{
  "num_hidden_layers": 20,
  "head_dim": 64,
  "attn_scale": 0.125,
  "parallel_block": false,
  "lr_mult_up": 0.865,
  "beta1": 0.95,
  "final_lr_fraction": 0.0,
  "batch_tokens": [32768, 65536],
  "max_seq_len": 512
}
MLP neurons of a small language model. Each row is named by its layer, matrix (down: output weights) and neuron, and shows model dimensions 0-95. Each number is 500 + 25 x the weight over its row's rms, rounded and kept within 0 to 999. Numbers have three digits each.
After each neuron's rows, "fires before" lists the tokens most often just after its 100 highest values on Wikipedia text that the model never trained on.

L9.down334:517519527499469534528490499493483506508499478501506545508490497506530482488490486504530453443499567533475493465513501494557496517475542479479543475480489474493495479463514525525471497502513516510549500509525506498485523510507489473518506488505477500506551506459501474473497534525485551511
fires before: "ce", "n", "land", "h", "s"

L3.down526:502513483488509473504521509494484487474487456507488468464486490503504497502479479453538462509491474547481528507529527487500457524507482508490543472418452517510503507515498512470503480477435506539519525473487532515500499523488485537478531501520488533492562512489544529451535519509514443534
fires before: "\n", "n", " H", "ul"

L12.down299:507449517508497534460542511531501507499490476498521453536479514509468478478446479525493486485471522529472491536511485517511491536491524537532543499476476491517509541507512523472493497520499491460474478478484523511449488498511498507494477489490477489514467503515496524497540511501496490491
fires before: "-", "\n"

L7.down242:481481444523517501526527536526521508449507476509497496540538531517482419508546464467512514493481514522514482498488470515501485521434514491542506528510469492507530499464547459538474464492503507491515499504497474504493516521492503481473494519480496516476486509494485462511497472475490480508
fires before: "s"

L6.down897:477461531484451503515463513533506486511473441499488527473516493504492500525528510536511482464446510500526509523510515510487493504494520475478498492521500500533493497471509502544499453513515507490530545510513490486463501512475490560560459463494497473510507503476543517464467471498510518502
fires before: "ist", "ic", "s", " ", "c", "ron"

L3.down389:489505472533506514486519482515470476432520484534455462493506499523553485494490526474506495449564523537512550488482540492521513489493500501474528526441496480499472532535508480474518502496482516489505507496497485433522526526496483518476459516481511498509546491492540514517502498480507481514
fires before: "\n", "-", "---|---|---|---|"

L12.down247:506499537466446499489468485529453500506491541479503510474497487460507499517554510518559478504544514537547560494540497509513520506504491444488469496517479461482520511528471497525493519525542490498455502511492488549502502493486514440460494488522524482517460500499470485514495468442533513504
fires before: " a", " was", " an", " had", " is", " "

L12.down577:491533502514554538519504491534478504454521466520495486498444474480481498504486509533460457481529518539461445485443512478505482518529470490540485494455512514525519473503505456496514497478524491517519515528481451531543493507516477465515481467511489517484481485486509501488549533525459487497
fires before: " the", " 0", "ent", " his"

L9.down196:479457475526598487509518526486511499504444513539524470513549481501507498546545518520521504467505458507492476519492465505489452501486528461496505515515491482477453488528455482524463499497507510513512487466494493494531508439535511446507477491494508558477512458509480511475553504458491511520
fires before: "s", "}", ","

L9.down716:488494450475500545474516544518468501514506490493507479536481463515457507500526486458489507506523468519510462472508536526470470458518516508472502540500518471500509514473461490515493517522538514509484516503518532510457518493473506531470490468477504512505518515502491497512516518478495473491
fires before: "ing", "ed", "il", "ated", "t", "ul"

L9.down1000:485502500468525470507522502479481515507498454484517489517487549456495502530487455500498461563493472512490544457530478543505472483488495455509512513477487527502512509512501467467496480518506511513475530485516548491518516469500491503486532491466470484520476512502465475460514487456461535485
fires before: "s", " ", " first"

L6.down917:448511497495518501474517489537483518462529526509469521508513495530493440532481482477543473496497522523551507516456489489520494479475529472488499502490465453476542513516489510500498533519482518522500556523486500472500524446504503474509520467501510487465497480493515510455489470508542494539
fires before: "ed", "e", "tten", "ent", "ting", "ing"

L6.down56:509447528461477504467512496472532499483519495473479470542491483460520466539542496447531464490479482487533483502544472496482490497470528546531475492522466509514505513497480522576495507498506524493501474474498500507518499501477487492483481531511491503477520512490474450500482461539469458508
fires before: "\n", "=="

L3.down409:500529485543518509496465455510422494527476516454509529486480487541518555502495504548532445503518512508544486499506464498481534470513546501469483525509497508490531525480441467505461486478447511529507532483502545507548501478501527506511526523505516492523491496526502539481501531521508507429
fires before: " in", " to", "ed", " on", ".", " as"

L8.down785:459487474520533555514507554497513472486527518463451525524524498492481499496514509495489526515500488507495502450480540475506506507488430452474478498500488490506520513480476480508507522519505502502522496508527515483515508480509551454483481515515507510486477496463508500514537512472523481520
fires before: "s", "ine", " |"

L9.down72:497474490527466512509496448486480493507468477455502521495485522552500450468531498526504485482513483486485522502500504519488461512454527472512513500549513482498494500507511479493455516503488513509465498520495475451545534515501504489485502497482496497480480587515528502537499499501494527521
fires before: "ed", "s", "es", "able"

L9.down603:489500506508515523528462466471442480509458469476500510500494507507515513533531484498506469486445509578478504471494474455514469460493493501504461529549502492499511491520492517492529477493483518485519481465520504529451501507473540510470527485500460539485544481487501471533484490542469530513
fires before: "\n", " |", "W"

L4.down273:477484521493497487547501506534472518491502505512525506533478533504529528478533459481503562455506510540514534539506485495468521553452524473526528493535523486493483506496478505512485505544487530500486514492487501438530497518501515495544512517506485479494505509476426505492481509504525471526
fires before: "\n", " /", "s", "ter"

L9.down677:541523492505483474492488523503527533506485520492551510497511493490505509485482532461467490502491480488489494509489509489541500540473555518522519519504502482467524515474478495493479495503517490481480515500456479528544481506520490505533488471514501460477482481547499507489491472491501507506
fires before: "==", "In", "===", "The", "M"

L7.down759:486492517442535520471501521504495466537529517542501460508495494501469534494490495470513502451531503509475529521533516516503493492497510477510475470452542515528529482518520497502469506480483501525517524499503500456515518491462530482498526509497526520531468521442492500468489497446502493537
fires before: "s", "S", "n", "ial", "ze", "d"

L12.down196:499540476506509505521526524503529560484457509471499512464530492503470424499478506571490495501508511497499520475473488518491476469532501503531490536479540521485536480526473500498505484490495513492501523446481511519519427535508455466474513499510482536469530481491479559511435504508476490552
fires before: "s", "li", "t", "d", "w"

L6.down904:531487487504464454487511514536512477491489492530489505501518516515537476530503519469473514493468459488477512493505511531510455517470513506507449470522535544507531501484496505510521546454525476493478504496499512476507505459465555497472480476512501534524519498530479498486494502511499484483
fires before: " the", " a"

L6.down569:477478518488428533476496542530511494449496547535473518544468526516479491483503491502519505506486460529507507488526563473498483507531498485488503474493494481526477472498542589480499486498557488480456520515500490469484546524512522546523504482511512482486509507460540520482504496510476525461
fires before: "\n", " ", " Re", " D", " Qu", " |"

L4.down388:483477489528535464459495511535490530500504489513509513507498527524526512463486515489463492496516484465476506483477505548487485478484522496524456489504483492512556509495474510481504478519511502503499495492487481472550512534459517532505507525477512483468465494566497488503510460485494549517
fires before: "\n", " He", "th", " In", " The"

L6.down923:501471453474512506487530485538476514545531486486529462559474536497547520490482540523460502478509518547523467521462532443450491520497504509525472491509510489485474459505487526489510553482464515517499487497489524533521475505513564513503470510495485484510502533470493464487493519520479510494
fires before: ",", " 19", ")", " 18"

L5.down600:497491474460497463476510516511542482440511544497462514535504498538541487497515503496511489516503512487492455523439545504466540531471528459517454506522487500528541526485486496487473488506482517478507477486521536528545514528491486516517440500460456525520500469491472454529524478507511480507
fires before: "er", "wa", "ed", "tion", "es", "ing"

L7.down975:544513483510479515505501534464469471450518491550515488460488519498524466483499485520488498499485473471472492488515522477485500499465549500480520493519486526519573523493531528494542524473487497517522476476530505506533509450446513499525469461473488496510507518500540513515501510512482523526
fires before: "\n", " It", " The", "s", " A", " He"

L3.down427:479552475486514517489502483523474518508491559493498545497491503509488475530495573492445537518489507503493526481531455481458506512478494484523526471494488480484474498503470522498470495537487505532485482505472525445573526503498451459506531493539500479462547511489497505522482533507455464472
fires before: "ed", "e", " by", "y", "ing"

L7.down1003:474495494521470519522506487507526510515510542502518528493515544504487524458497488493537543554540508488476485464474462538481532500496496493492464504494501522454522495519504478491455489538483490527519492484462530469537472491546458554519507471452488494483501459509563490469569501522515473487
fires before: "s", "t", "Re"

L7.down964:490538449508578465526457463500436539520512496520505495485509502483485487474470506511488490540453520511536524492475528478516516528473493509510491495514467499500490497551530511479496517465528498496456455486456520494520462515473501478463495500487488492460487484521493511443494489505535503526
fires before: "s", "it", "ure", " An", " |"

L8.down15:450477541451506497530518523505512489479428518497528502490512488499521484492507521526475499510540518478474478533549535521503484507492482490500432484480473514508488463471481499509477438513534525562519494465519478496519493505505474453462456512490514544530479498490560508459527499492474530488
fires before: " the", " his", " which"

L5.down146:471556468470526520505495492541498492497506539479500523523485445499479472496552476476486503479510478465508540498535476512495532506450523487454521495556490477494511503473476517536469470526499447537503480472487525564495455482510543511461508492504501480509462535456451491515513508491527499543
fires before: "s", " of", "ed", "ance", "\n"

L8.down1018:530518542521513490505498506492498481488527538532514461535482500501508494497529463470523481501522546442515516469507525561528467528507525446507472491513501491469513502474525460449514507506514488477497497465464522495477535477468509420509494511475510512482509507551533496501516520532528501525
fires before: "ing", " the", "iv", "ress", "ive", "point"

L8.down313:482457543512553503529538505483504471493551536493488507522482491548472472509501472490496482512514531516508495479489459476473510511510498504530502553506542473525466539498470501479462531464492493506537452473473479526554472511489455533489507481512494499505510532467494497458496512482472516504
fires before: "s", "er"

L12.down8:524460450493503469536552526476493506481492524497500533498525477484532506514476492473494475515526482524533497502531466489519545472489494503499496506437510484512511498452536440510557555497508531496474497521542496555513490486510491500509476546481557511499480487528480493478487504476469511506
fires before: " the", "ed", "d", "ing", " his", " a"

L4.down17:475489464494503461520498475528514510498509527513509519482506454525487470490484527542495521502505483523512516475518469515517502467507500488490457512514447519520497488507485477460489524517498497520519518509477540501452505530460520522482505478499499445457497508455538493511531504492482582473
fires before: "it", "t", "ide", "I", "ill", ")"

L12.down392:541475528509500486513464557501529457494484512522535510497534488512484485543478528447508515480515479545486477457505492450504514538512512505516511473482481495513498507474433487446497543520521505491508499494497520499529513527530491478508462550485528482474479526459513540554530468533493514485
fires before: " of", ".", ",", " and", "=="

L3.down684:505529492513497522498539488479498491518462519477485528508507497472569518471466440509490531502475526509566492516492500493468476510492532492492538485512515441506511518519533444551505556508499501518485482503499483474496469487523490507524488476508525504560524537487512498482497466517485458536
fires before: "s", "\n", "n", "A"

L7.down859:455505517488457530454502525527496489498522518505461478506499504513494472505501477507522490532494501493519525507550484498478473495474519437438473484527512481501536479479491496411522508541521505499537520500489506503494508523504442472497513478458499531512513496460538484464532518506534553471
fires before: " the", "s", " which", " his"

L9.down821:534520488511538469502490517451553458454512490504476526523450484472538546554470467465471519531517526498494527492488485518504526513482500505482502475507510460498515493505517493508475500490499509492475503486521515509549504497528481523540539514479531494508487473479499485498498482486500516493
fires before: "\n", " and", ",", " to", "-"

L9.down786:528471459532551503549450502523501477472468510502503530516504486523463443508508499528512498455475471512517503479457512453483532523533457521518497522535531469533463542490527500499494492490487488484507506557477510458503501492511496503485508469507508504502447504529525536479504548456515503495
fires before: "s", ":"

L9.down463:513500476458515513496487515532471505542511542477494474511495457482550522546472495479537458487556560512484464525470496504517464490490499495509477482513483501475524469472511476512464509457478508472552484514478473540510501483530540520485509504465518503532498538484518499523508559467471513494
fires before: "n", "ies", "s", "ion", "ta", "cle"

L12.down949:511481471527542492529512530529507500488475501537499566542506549504495503457474446504505493553491493501510479466477537488538489461511446455520532526490500483496482536523525491500471532487502491483494453491462485499533499505471482486498480521518498488468493514512521518513483500457493507481
fires before: "s", "ies"

L12.down881:527527553462537436501475495473480529508522513520538494549489508502476478528449524527526499525463463513459470491494465531541528448505552486490506479535458505504514498507520491549488516482499499536468530475507512524498522488490495544500490490487549470509464516537503504473542508543484502503
fires before: " |", " of", ":", "Note", "%"

L9.down143:483470461490510496507529454478487499519508440495489517483467525437471470512508462539482515528513511472499495511493561518462557484500465525525494510545548492498492497459500544494450492482501480473518494514482501544516506453471482529450493522511500472476492468530462496529510561514540495519
fires before: "|", " |", "|---|---|", "%", "n", "ze"

L12.down490:456534500506481540480455516502495519474503518511536463470453494518490492507491505499485519509480492535518519478501555501488493522503506510482496505468475499484492488492513543485509508449505529502552504490516520468477504518498517503512491488505505470467448532512516506457474469524504496494
fires before: "\n", " 19"

L4.down199:483518522479501508459501513473488471504471471542506515477498506528501535528504504501514551479469520541488480475485456522476509533559549478525510558462493489480476543488465462513487500466497460508529535482483506484488479524514498522510443458510489476509496502505505494493502544527540468490
fires before: "al", "int", "ant", "ar", " –", "i"

L12.down447:472545487462506473480487482514515505464517549516539508526472487498480493477512483466527477521514525493482520497494544501474538481497499530519549514494461536539505511476470458517468463499490505495512552529501490492548478485513454468486511511454509494488512540504493531507539451493507482479
fires before: "ing", " well", "ed", " the", "ion", "s"

L8.down734:500484514521455489528540469525483498418475508433488503503511493514546450555510492495499508480549502474519503451490499548518512514488502493483460474504509506521540470520503530530460495506502488535514457488489513497534520518479521506538516510493466522486494514493484495493509464461515465502
fires before: "s", "ed", "nd", "ing", "br", "d"

L7.down277:495486495503538482481482494512502496478518523524526478497507516557499475545533507512484514518588493530460543526490526491469472488522489536487511542500480476466502504491480504514463539507499474533463520460505485472464492537522506458493489492519484498521456546478511503547508483516523468505
fires before: "\n", "|", " "

L5.down107:515523492502517580545461504464538472518518483468499492468510489487501476520490466473528530487472454527535519506498453472483524494519470482480476500499521532496490511487525519497515498482474517471497496503483515473531526525498455464484477466502531513513523503482458520500485519483518476495
fires before: "\n", "-", "|"

L12.down180:547475517502473500456487512475488472495504465501527497520470496499469469526491529492523493536512521517488512504529494516510539460503499469505510509497541505519485520462536509504487521454507534492496505546494540494501532515492488488493490479534482493505470522505522500500500502487475521507
fires before: ".", " |", ",", ":"

L12.down465:460478515506490466536494521513499545487467511468496492502509517497535523497490504523490536457454438464526507488508551480474526507498513451476501540528465492499476475474505497507497505510532477506478530477484532496494512520495534474537489530491508490498486495528448466480508522535508521510
fires before: "s", "o", "th", ",", "a", "as"

L9.down18:531491509490484529507467518502483510544425541488531514531430510484492536525488476492497513503490498516510517474490487506524505541486482463473514514519504511512490548478506538539473468485459526454513456535487440543521472522493488515517497488458488501519448515478500494515558504506509456491
fires before: "n", "|"

L3.down356:489470484452535502531503513509503514474473477518494507498486505495497539533500476513495528497532496532498505490510467485515508489527505438498476473558506503523491514473489476503519543538456492451487493460543505511478519481513439490496474532429472539511536542513489509481541498473473467478
fires before: "s", "t", " "

L12.down135:473519490536508470465528480502457479487534453488510528509496483467520477519492468495487480486473549538486488517491481517482547535530481498491522531507503505536452501487515472495492483494487488542510519481491461524478469487544520504483497520548495457488495532492495522534525492497470478529
fires before: "\n", "-", "|"

L5.down502:529457528480523515498462519503479478467508509467502495494532531466468459530464490482471524479503495506458510492539498481517489525461483495504516521464459478563483505469511471493517478518527481520468510533515521532540552553521513474519472464496506488532520487526504487514504531532447489480
fires before: "s", "al", " ", "ed", " the"

L3.down546:552453470496497497515516496511539497503519541548495562467479469508505504488532507505523456485499496464493492521450487481509505514469490483496470468514482506494515460514510477501504454497505493535502464499498521512498510484509494508478470477494482513504473544521488430487483551540436512530
fires before: "ic", "pt", "ion", "ist", "ell", "s"

L12.down1000:498510496534532478507476532480509500495495506516499527484548499513514517508469478525527476485449519530498497468507501458497476515476502495523466469504519520477477469490471488504462485432517527474509478477522517503503515512469542470502495549493448525529464491520524504487482444517475506541
fires before: "s", " of", " 19", "-", "B", "80"

L9.down987:441536499572489527497544461533498509494465521496489472521471471470506505451514521474506492561513473516468512512481439489506478510502487483457491465479477491509523493485548488507499475478461514496495538543468502512507494536501467496505478456500478535506502499495486483488504480472499525505
fires before: "er", "le", "ip", "or", "ough"

L12.down890:520501498499541505491476495509524551532551506506519496496510492481465485475502526527481483456494461498504520508551531520448513468504506496524488500491526540469500476496507468486523543486478472475475538509518502537486499497541532484540460468487520516475495512520504479464476449509475573486
fires before: "\n", " The", " In", " He", "er"

L6.down388:486502463490500534515517509523545538484472461525524530490502474508495470512469493490432483516535558483491509519471525501460517490512502511499517496544533511506466501538508526483519490482498505474532506494456468463517507456582495429488492474498512479512524501528478492509497531509571523518
fires before: "-", "\n", " |", "|", "---|---|---|---|", "=="

L8.down87:534533505508498465510511535482514548484466524473535509538516512483496496509512516465476505514511433472495494515485501495548508508487542500531520502509489466465491526471481478503479509486511500504492544478469489495542473469537499511517507460494508492480478500535484506482488494495513518489
fires before: "==", "In", "===", "The", "A"

L3.down231:490494497497507469504499513455507504502504498493540554481466518499517530522519505488511521476455498478489516465496492480458474461548487504461454535527516467551520474504517523520538501476487482466478503496487523489514476520494505496515512495517518516507511483526498466487487498515504497552
fires before: "\n", "W"

L12.down607:509549488533474502556518521488524490455527470518465501520474509488522455439474509496482484503479460502519492480494509483517526480502501535524505498466471502503524500460513555490538552523461470513512522528514447510518515491499448449543459550477503460509499513555526532484519472476504472485
fires before: ",", " the", " he", " it", " she"

L12.down144:489506495486490486513480542466521488504480520490459496499484478474450476444519494508533527480500481441470478479502505562485474507464471515505474521506488466492479478536497486487474473466507486549481473472522516470473449566484520520551484512499529507515494542540508476507537528508461513477
fires before: "s", "ed", "ing"

L12.down396:517496484505455489477489503520472469531531502459517522492486500506529497486529491456542469509480505460499500435483522508495532486477473500467488465485504505528505449468507509509468498509487480527494504466463554469502534500531515530516507507521509472475492503486451464508524464515476552485
fires before: "\n"

L9.down435:464490464533493491512475459509477499486478454529525530527529468535550503479509495540528517497522511528485524536474459531484471474516507524473499470495507498451481522522482471517554509502483527459493474482554479489566533469487460481517544465480487481467503532517532468540498501494528506459
fires before: "ed", "s", "ing", "n", ":", "ent"

L9.down993:496522513527550526505487500490507511507502496487468489543502492482494491522499432482512548482530532516506505506512539536510472495487583515525520513491472464505493499467526504494490484458479456507426504512469453502474507496536520546516497483488470509498516473484536512485529482480527499477
fires before: "\n", "-", " \"", "---|---|---|---|", " ", "|"

L5.down869:445493525511459494501500541484489484479506530503541475499476498464539522495528483469466483486528521550507463494500476484533481487470489509489517494527508490485528518514502479458479521536491438539510504488549489517555509523496480502531478549517518509491481495543489510498467489480455493470
fires before: "ed", "ment", "ing", " a", "r", " the"

L8.down943:477491489499479524501522477491508528527514496502525528516482535495530465516468458493499527487528532522513534502490533497536513449514491486521484502504484496447503485503497454413479483468460503503513455465507490488503443535508483473484460533496521532523514496490484506507469467485512519459
fires before: "\n", "-", "s", "|"

L12.down385:510514528496501513527533537469515511486497509548481501501526466478516490511454485464482509502503464475498478524508483480519514479526476497497470488461482461480529507437486464519531515479496472476542471543535487500486447499500463471524520558437518516495484458500458453499491495484487520510
fires before: "s", " the", "ed", " to", "e"

L12.down268:491520465471496511496501494481509514492500536481522487484455496559482469497523491505496472505519471554546540452516512467503523466478476504520476498454460466539497474496493453523483557541514470450499521465474498556548520487475497505542487488514535464532500495502487511523498494483518457516
fires before: "er", "d", "ing", "ting", "n", "ough"

L12.down864:525515509491505490457525498506539469507532519495487497526468502518493458480477495483470485484472517473511476497511526466467501494502492517549484497486495481503509505497494488538505502503524517475475503521482488527543454503466508480543502466482544456507491488514492476476491516507438513515
fires before: "\n", " He", " The", "er", " She"

L3.down891:469508485534506509477503483497484484548483474520494521499487475521480549502499525485457484472532522508532490545516556526498512504520475465501448507502562505486492496546483481523507490471495536515461549482509529487498480512489512522467547508487511456497461488457507537518470514515513527462
fires before: " in", " to", " by", " as", " on"

L12.down297:526464457486507540497459533535480521474459533477502515532518521482545473482478481458513511524464515512472520515512496533535483458480505527463486492474502508515515522524515510503498485550547505488535546465483500499506506505489488442510484510506555503495494526502495520498500478502551540459
fires before: "ment", "t", "ed", "tion", "ing"

L5.down816:505521497546524512503516541548488499547492505533524543526541502509516471519509479439524541481538516524509506501522529480513524510501515510498503466517552492507432514509465473525449484480528516494502498505487528509498500520487481454477522451476531518502469486479463506504499488504478521500
fires before: " of", "ic", "y", "s", "ner"

L12.down41:510512430478473480463488513514503502538491510508548514461499473489488530495495502444542475497478528528503484487497477517499539476488497533504476493483474527537464489471524473491440527499505504497502528511508536488495472500529493486531502536541478543505515524485505507510495492510464473500
fires before: "\n", ":"

L9.down475:475494510490486553502451450517486544464473497499500486512514523510507492554495528463539499466467469533521510468465502520487471515486534521488495466539480495515534483501494477512436499511529482532478502467498501539471535542511519491542462505468498517524477488483514523477494512460495493470
fires before: "s", "ment", "r", " of", " the", "ic"

L5.down981:521515514482502508514490485463483525444512489488533495447554484432494522470477487471487535479526490522517496514505491521529469518476546518509500556491497486505451538541514531496466570480512488480513485475479470489472520505532522502516470564463550538480494480494472541523507492520515513506
fires before: "\n", " |", " 0", ".", ";", " 1"

L9.down665:550565476500506517549523527500499509439502487508441466532480495496510498489478488538488458511513495481525503499526508508488494471503528530529465509478479518462524521489537533507564492512494485503482489514508482467521512506486455523512505548499527485509515445512490548513503478476512486450
fires before: ",", " the", " she", " he"

L9.down297:465496471497521471566494498499462487494495513471519544516494534510497531530511508503497499501492497490457523482521525476488499472477495497509537540526512524463486511536525511532494511487480473485522489510458480512528531466495525518473470498539546517505507481532515511507513515483514462480
fires before: "ed", "ing", "d"

L8.down324:455495465499496450555525522469495486504519470506487505519501513513506499491510511537517504527562491472488469482514542472495511512505499480483466470553460478529485480467475509535479526509514509527511441503494470508524489496506536479474490505481455514490517541482491510545458457537481479535
fires before: "\n"

L5.down624:464509459468476508487536521494479503545463518477518527537470482502526523509510502504491480517476523503558550516467493551510520478536534525485454482482496514535466494491519473529504503501456500513512468532502511481493535489505511509461455530456496498502492519513498467473475497529486505499
fires before: " in", " as", " at", " of", " to", " on"

L9.down112:507510490517459497488498499538463501518455584490517513503453498516479514519483496496515472501513458509513484494538486496481464519498488501503511543441500479474525503489513527499503491483516452493491484490495502506499502505538505483510509504516508517498493521472488462481502472486519526439
fires before: " ", "\n", "=", " S", " |"

L8.down900:509492493502558455544505542527488503452543500491507541474496512499450467463483506502474511502510495516471503483513464473482502504539466451507455513495509494468451532499510486493498501489439507510483514493453502479500494519522435502522490503506475500490473537537494527537489483513476474478
fires before: "s", "t", " V", " ", "_"

L3.down840:523517455511491524476505502474508519492527574516486492511501477495495516460432483458472478486472471533483511490481474470499518465480511549504482458485498453527473503550478472462504468535530506513508467517489520452504512516474513447496494445506468488546491501522502499464507552486508517517
fires before: "ist", "ated", "ute", "k", " J"

L8.down514:473508499484462491476495477526546477493486522524531487514510500488491520533506500467506485484500488502504465498509484551531438438457534490493518520490499528501504536494513451525492512531487494445489492492548499511491452559507514535444544554507483507498479498515487568536481532497535505481
fires before: "ing", "ed", "n", " |", "ations", "ative"

L4.down928:530489532539547486526540497491491471471504478510496506485541524498532476517515458463470501505496497504513530509511514491489510504506501510518514473494528513498457519495496521509508491515482523462496481477481453523475526502508504520509497525509531520450521456509490485559459521497489497495
fires before: "\n", "/"

L12.down853:500531538539503490498513533486489506472541478513546484501507493485511498476482501491510490470502498468526510523503513487509449500484550515505436497509523531514541509492519459466491493484495492488454523489500549501475488477482481520501506495476458502504479496485507515454520523500468497493
fires before: "\n", "\"", " The", " It", " In"

L8.down928:491482491470527537516486496538502489498504493490505451514473463518516520442514498436505490529494486483528487524481461520499518531484558511518505503481473468499504501504485533470587475541473445523498486493478457471461503492482471501497462519501535525524514534519538498515478524478505463470
fires before: "\n"

L12.down857:494523502520519492510512532491501472503500527479509524486528522516491485510511538520509466489536515493454527476504484502448507499492500515551539502522488436488552493489503507517454550527506502477458446506466464508491516490528515521481493487516490536513524541495501474517544495497456514467
fires before: "s", "ed", "or", "d", "ar"

L4.down379:524494523504504473484501517500515527490475458534525476551489538449542489463451519490509477516519502525505508549512525524534506498452537506534506520505528470492488546480469436505480490534485521526501480474470464481513503510494541520544501491505486487503520472547491472492502485478517523525
fires before: "==", "In", "===", "The", "H"

L12.down631:506488502473525512493455477494501521491506515486529486492508528441479517507469527497497511526527527525481475520526512516506478529460516518475499507510502518444523484496456534491502508505515487481477491505555535516507507449512481510490492488473498470463506496517449501533511491508497506532
fires before: "\n", " is", " was", " =", " He"

L3.down507:514478480527546525514524533553489487568461528488510520500468520522516500462446497497522539492510484498497509482485495507500479476464479497505507491480492516498488497502475523500479482517465557533511493482528532464478499473536511542518502460482493503508520486512517470494514519488455452486
fires before: "s", "t", "Re"

L6.down531:506521508478503476513453434479488543488501508514480470524516449517505477495483500525518496486501511524525521527520440480545511485500511497473491510522516462457496491524526531508502507483513520524554484479505505495505508499559500485482502468470526517504501523471473528500505434488520452511
fires before: "\n", " the"

L7.down775:485540537488462504512492492504499531502440529466503454496532480494520479517495530493489482567550485436453540509522513469523534505504478496486465485459520492478518512496539542533506489488483531536508513475537484504528510515498510444488518498456517481473540468484486544521502497514502476560
fires before: " the", "or", "es"